config = dict(
    norm_eps=1e-05,
    bias='none',
    tie_embeddings=False,
    init_std_down=0.00437,
    schedule='wsd',
)
MLP neurons of a small language model. Each row is named by its layer, matrix (up: input weights) and neuron, and shows model dimensions 0-127. Each number is 200 + 30 x the weight over its row's rms, rounded and kept within 0 to 999.
After each neuron's rows, "fires on" lists the tokens most often at its 100 highest values on Wikipedia text that the model never trained on.

L5.up504,176,234,165,240,167,224,191,204,230,250,156,188,222,238,196,203,221,226,207,199,173,215,198,202,210,235,128,221,222,160,221,175,210,222,223,220,208,181,204,189,164,180,197,238,180,236,181,155,139,230,174,131,238,171,208,252,189,195,193,213,188,179,195,222,256,274,200,253,197,197,209,225,168,137,205,221,219,188,240,247,232,166,147,194,220,205,233,186,225,187,179,222,252,217,183,165,220,249,159,198,195,208,200,221,195,221,182,173,211,177,240,193,199,177,179,184,197,262,178,266,207,186,215,175,166,184,233,184
fires on: " |", " in", " "

L5.up772,167,229,229,197,165,215,200,139,220,187,234,199,135,160,248,175,152,175,218,233,220,191,233,192,168,269,171,275,237,217,200,225,238,187,189,196,227,190,191,256,199,134,259,198,165,219,173,197,196,170,212,230,220,212,168,207,153,193,132,187,225,169,233,140,231,141,191,186,199,228,260,212,215,194,211,187,204,199,187,210,201,187,200,206,207,225,181,203,231,189,168,213,176,159,169,176,212,228,157,224,166,165,240,145,159,172,246,193,163,205,196,211,216,232,216,164,206,249,210,208,187,227,207,255,181,181,215,204
fires on: "y", "ov", "any", "unn", "op", "at"

L6.up511,224,182,239,192,246,186,215,209,183,208,207,208,213,236,168,229,193,174,209,184,189,163,161,194,181,198,205,188,196,197,193,255,177,234,202,164,228,232,187,173,211,208,283,250,194,292,183,158,213,159,183,228,175,208,205,230,228,222,230,227,235,227,172,238,186,211,164,225,184,215,244,199,209,233,243,178,213,205,174,212,181,271,203,195,224,236,255,208,209,178,177,238,173,209,208,239,200,187,251,263,262,200,204,240,113,192,165,265,212,205,201,252,228,198,221,198,176,216,173,174,207,217,206,227,201,210,179,213
fires on: " |", ";", "te"

L6.up6,166,235,146,220,200,169,150,213,210,192,188,250,210,208,245,239,246,252,225,219,224,184,223,205,183,194,174,201,174,177,212,224,193,241,245,185,188,229,211,227,213,189,191,229,225,161,202,194,154,248,170,197,170,176,249,204,218,228,255,263,193,218,260,253,227,180,204,218,227,141,241,211,207,186,207,209,238,214,183,171,166,224,220,177,225,176,214,184,160,180,135,233,166,222,185,174,249,197,200,203,171,164,230,191,159,259,179,191,184,200,217,157,208,204,197,173,196,177,243,212,178,139,181,178,179,186,208,170
fires on: " New", " W", " |", "ary", " D"

L6.up151,202,230,203,185,203,212,211,220,223,213,169,168,236,146,197,222,218,210,174,179,215,158,222,171,222,203,198,220,208,231,213,187,224,219,185,228,218,125,220,262,195,194,192,157,149,219,196,235,128,205,216,214,215,169,253,236,176,183,210,241,174,174,219,200,129,219,223,190,155,210,234,184,204,183,198,207,244,176,162,184,206,167,181,183,168,165,221,253,171,216,133,183,229,196,191,156,209,191,220,215,155,232,176,243,152,204,229,141,218,170,229,159,172,252,210,154,234,194,193,288,209,140,225,196,196,167,203,162
fires on: " in", " =", " of", " as", " T"

L6.up106,159,218,204,200,219,222,234,163,182,194,195,211,193,198,228,235,192,263,246,210,204,216,249,166,175,209,207,221,169,242,218,215,234,250,195,173,144,162,185,149,240,151,194,218,194,174,225,220,224,214,187,210,177,119,131,149,228,204,240,183,172,234,190,203,183,203,174,238,214,177,214,175,197,239,165,195,210,227,194,228,212,245,256,139,164,160,190,242,186,169,150,174,271,162,148,176,209,175,188,185,180,209,174,164,216,220,188,212,217,210,193,180,233,236,228,231,208,255,181,224,168,220,198,166,174,229,219,201
fires on: " be", " had", "ly", " her", "'"

L5.up194,150,159,210,206,219,193,229,207,209,166,181,179,239,229,196,233,223,196,236,179,165,302,193,214,215,229,154,189,183,189,199,191,242,210,207,222,254,210,190,195,203,241,186,195,201,169,218,186,231,189,196,167,258,140,242,147,233,189,199,202,170,155,161,178,254,223,206,201,263,213,171,246,195,172,202,194,204,242,165,197,167,228,218,215,225,158,192,210,219,169,233,119,213,138,212,232,139,166,198,145,238,208,236,194,161,255,213,177,167,190,154,171,236,149,165,174,210,216,167,194,226,196,206,156,196,238,214,213
fires on: ":", "oin", "o", "ed", " |", "e"

L6.up1525,172,168,185,201,239,223,206,201,179,212,128,179,238,171,230,264,209,125,238,166,128,171,224,201,225,243,196,163,191,223,213,138,218,176,181,221,257,200,209,223,176,180,210,177,170,210,234,181,204,212,205,164,167,165,214,185,198,179,158,189,235,212,221,192,201,183,178,204,240,179,210,239,191,247,243,187,235,198,189,159,157,203,159,160,210,172,227,196,214,201,230,180,171,237,213,191,150,227,187,217,195,169,173,212,192,187,197,205,173,219,224,180,201,233,200,212,226,268,163,189,250,267,185,175,195,205,227,181
fires on: " de", "e", "ed", "ave", " on", "au"

L5.up679,211,175,205,234,262,202,207,138,153,228,145,221,207,197,222,157,214,207,177,180,227,189,219,171,198,197,183,259,188,193,186,189,182,154,165,181,213,165,211,213,164,184,193,205,161,242,175,192,227,217,262,217,203,194,165,194,187,186,246,193,203,187,258,189,260,212,214,196,187,133,219,212,211,170,228,145,192,169,195,190,161,174,225,179,212,226,259,188,212,223,157,193,126,183,154,208,222,230,229,198,139,215,163,190,155,227,216,161,198,161,174,167,269,192,225,199,181,167,190,225,170,155,214,296,221,176,152,201
fires on: ";", " and", "ival", "che", "duction"

L6.up357,185,220,198,232,186,195,191,237,167,249,158,237,212,189,225,216,227,222,242,145,212,195,205,215,164,179,239,182,189,215,194,208,236,212,242,176,240,179,243,217,200,250,231,182,172,218,224,217,213,145,203,173,256,190,276,169,183,219,169,231,241,199,186,233,212,226,148,185,250,185,204,168,194,263,223,255,211,221,151,224,201,157,177,183,176,190,201,160,172,220,204,178,251,159,213,215,175,189,207,221,207,254,281,163,201,197,229,147,222,188,198,200,256,163,222,200,206,145,212,197,152,183,231,246,162,148,179,199
fires on: " R", " d", " app", "1", "R", "7"

L6.up647,183,194,250,199,218,163,260,209,228,221,196,209,231,230,201,231,168,180,164,165,200,217,230,203,189,226,235,211,221,204,160,236,194,178,220,195,198,224,209,128,224,186,222,126,144,206,232,249,199,195,257,170,267,206,158,228,164,185,175,268,186,226,183,168,208,161,211,193,137,157,242,192,192,207,252,182,208,187,141,198,202,168,240,167,203,264,187,227,180,192,212,139,184,215,176,224,236,206,161,212,173,204,206,176,171,216,207,247,187,178,241,206,206,180,207,172,188,272,272,220,169,219,202,172,205,189,181,181
fires on: "i", "u", "ol", "v", "ri"

L6.up792,189,237,203,180,199,220,202,194,157,177,192,190,221,227,181,254,232,214,165,170,170,176,203,227,175,191,207,211,243,220,205,212,191,235,257,172,241,211,178,176,179,183,245,187,165,197,173,235,166,235,199,196,240,180,257,200,181,225,172,187,223,202,182,183,214,170,228,239,185,201,227,163,178,206,225,258,262,215,229,255,239,254,220,154,220,161,263,170,180,185,199,202,210,207,259,199,150,173,227,198,229,187,229,190,167,223,134,237,174,230,194,227,224,150,186,201,129,198,173,156,209,181,178,198,182,191,199,155
fires on: " in", "ly", ":", "p", "ol", " |"

L5.up965,193,203,216,214,215,172,164,212,198,192,204,195,235,158,165,188,150,273,282,259,172,198,142,213,241,205,212,172,175,148,251,199,208,219,184,221,182,231,171,231,211,243,218,153,220,240,234,173,173,143,138,212,186,215,248,215,190,205,200,275,247,234,219,175,171,185,157,191,174,184,174,228,216,238,194,218,214,210,224,191,208,201,181,226,255,212,188,214,199,174,206,246,153,180,147,243,166,217,192,159,220,181,216,259,147,217,190,252,224,171,159,185,182,243,225,221,162,223,225,175,183,178,229,252,185,194,192,194
fires on: " comp", " th", " |", "8", " sp", ".1"

L5.up793,241,202,164,190,196,253,206,184,199,227,158,149,229,238,134,181,128,227,244,175,198,193,238,156,219,185,197,134,209,206,228,180,203,241,199,160,186,230,187,228,250,168,219,182,226,227,148,217,183,205,146,116,248,226,195,192,206,187,218,217,221,244,156,225,199,145,237,192,197,193,189,203,238,159,222,219,157,207,251,178,206,228,164,215,166,170,229,244,192,149,198,220,190,234,152,139,202,179,191,141,176,174,175,222,208,174,205,196,170,221,207,198,202,193,215,186,226,244,194,236,187,203,289,193,250,200,205,201
fires on: " of", " and", ":", " at", " on", "\n"

L5.up916,201,186,188,249,150,224,242,236,224,222,137,157,204,208,217,252,199,146,216,142,168,233,164,231,224,202,207,181,222,208,169,160,206,188,209,184,232,205,204,237,158,182,230,208,198,220,144,162,202,228,169,108,213,180,252,202,219,182,279,235,251,224,194,245,215,200,221,184,197,196,192,240,144,213,222,144,221,159,176,211,192,242,228,218,203,207,142,176,177,181,216,192,223,165,184,172,177,210,182,204,138,219,168,201,191,183,170,225,198,174,193,210,186,201,205,220,196,201,145,203,144,172,193,255,193,176,134,220
fires on: " in", " as", " it", " for", " by"

L5.up585,191,179,225,203,201,199,170,282,186,162,193,242,207,157,239,192,192,155,195,193,173,145,185,192,200,195,192,191,171,218,230,196,185,201,137,153,232,205,221,238,255,173,196,223,218,121,209,159,191,210,207,165,259,157,180,201,239,254,203,219,196,226,191,176,169,203,170,210,192,280,171,212,187,184,239,214,217,207,216,204,227,164,233,250,200,202,181,169,190,174,278,184,218,217,206,157,192,220,199,152,218,232,219,229,189,166,196,185,182,243,188,174,155,250,224,174,181,180,185,172,206,208,251,231,207,173,227,213
fires on: " w", " n", " rel", "re", " d", " h"

L5.up981,230,216,198,187,194,217,201,160,183,153,190,209,228,209,243,198,181,166,230,200,187,185,211,197,213,246,165,195,193,230,123,179,161,189,191,173,248,137,211,196,228,208,193,200,232,264,192,224,236,205,188,165,221,231,196,242,198,256,221,194,189,196,188,250,214,201,182,178,208,235,215,96,193,175,196,166,193,178,192,175,163,210,165,204,148,215,220,223,188,172,233,161,225,228,186,169,177,205,150,205,243,175,170,242,210,150,205,225,253,254,160,212,176,123,203,183,214,178,160,169,209,218,224,182,192,214,171,203
fires on: " 2", " 3", " 22", "ec", " 21"

L5.up702,186,150,164,210,235,201,270,181,218,272,185,254,199,216,260,199,231,189,154,198,193,196,193,186,166,203,206,188,111,247,184,232,239,185,206,221,230,182,209,190,180,199,195,268,152,205,196,279,170,230,219,217,184,186,229,226,197,192,211,225,222,183,234,156,205,174,235,184,188,193,146,176,228,151,204,165,263,166,241,246,177,172,215,201,201,214,153,143,188,203,220,206,194,162,200,180,143,238,220,170,180,212,181,251,260,185,195,180,189,213,226,207,249,168,228,219,163,213,222,186,257,162,208,225,227,183,212,209
fires on: " of", " ass", "orn", " rece", " as", " off"

L6.up232,183,172,218,191,167,220,222,209,187,219,177,182,183,239,188,184,198,168,198,194,241,178,240,205,168,185,196,161,159,276,151,190,199,223,204,194,201,211,187,205,186,250,229,205,200,254,225,209,202,240,175,222,247,210,162,232,205,205,231,254,221,216,186,192,188,220,159,205,196,234,211,228,194,150,236,150,160,149,181,206,211,227,184,295,196,200,200,190,177,166,181,232,173,195,180,231,232,202,256,191,174,212,182,256,190,170,240,227,182,178,178,186,279,191,244,216,215,180,222,225,230,198,255,206,245,207,170,138
fires on: " and", " who", " as", ";", " do", " of"

L5.up527,139,230,204,215,221,177,186,186,227,151,204,207,228,198,255,229,225,193,205,181,212,180,224,163,233,178,210,180,169,171,200,170,186,183,180,186,245,158,239,199,272,194,169,166,155,185,195,181,188,189,192,247,267,154,191,171,197,177,197,209,159,164,215,198,232,230,182,176,175,218,258,243,190,212,168,210,191,172,219,171,228,227,278,172,233,241,186,217,168,178,229,219,196,210,213,244,188,205,166,216,172,244,202,207,245,213,206,209,165,175,188,145,250,241,209,225,220,246,212,248,186,206,194,182,158,186,214,158
fires on: "p", "u", "i", "a", "ro", "gan"

L6.up945,183,227,170,212,183,135,214,258,197,225,211,229,167,202,246,219,207,204,187,221,223,243,188,192,204,126,203,162,172,211,206,225,192,211,217,160,190,173,200,178,156,245,234,160,158,193,211,168,254,216,173,243,220,145,233,232,244,207,187,210,204,174,182,150,202,148,232,193,172,236,262,166,211,210,203,207,224,159,175,166,261,180,201,204,193,259,192,212,191,228,166,226,186,235,271,146,206,208,215,167,176,176,234,195,195,159,197,185,190,169,198,230,188,160,217,215,220,194,221,212,207,181,257,206,216,233,170,168
fires on: "use", "ing", " of", "if", "s", "|"

L6.up162,226,202,209,212,165,256,222,169,225,164,170,218,205,167,173,182,199,192,199,245,201,196,136,183,215,179,165,194,199,210,140,198,245,177,199,148,184,228,183,156,277,168,252,211,258,155,167,135,206,234,231,182,218,169,166,222,171,155,229,183,197,175,232,177,212,244,210,196,169,216,204,213,190,152,235,201,218,197,190,221,214,197,177,209,239,202,220,144,193,197,202,204,217,211,200,152,185,243,189,221,188,147,152,222,196,195,221,205,227,154,167,223,204,228,162,221,189,219,238,231,164,159,195,232,189,218,164,209
fires on: " in", " j", " al"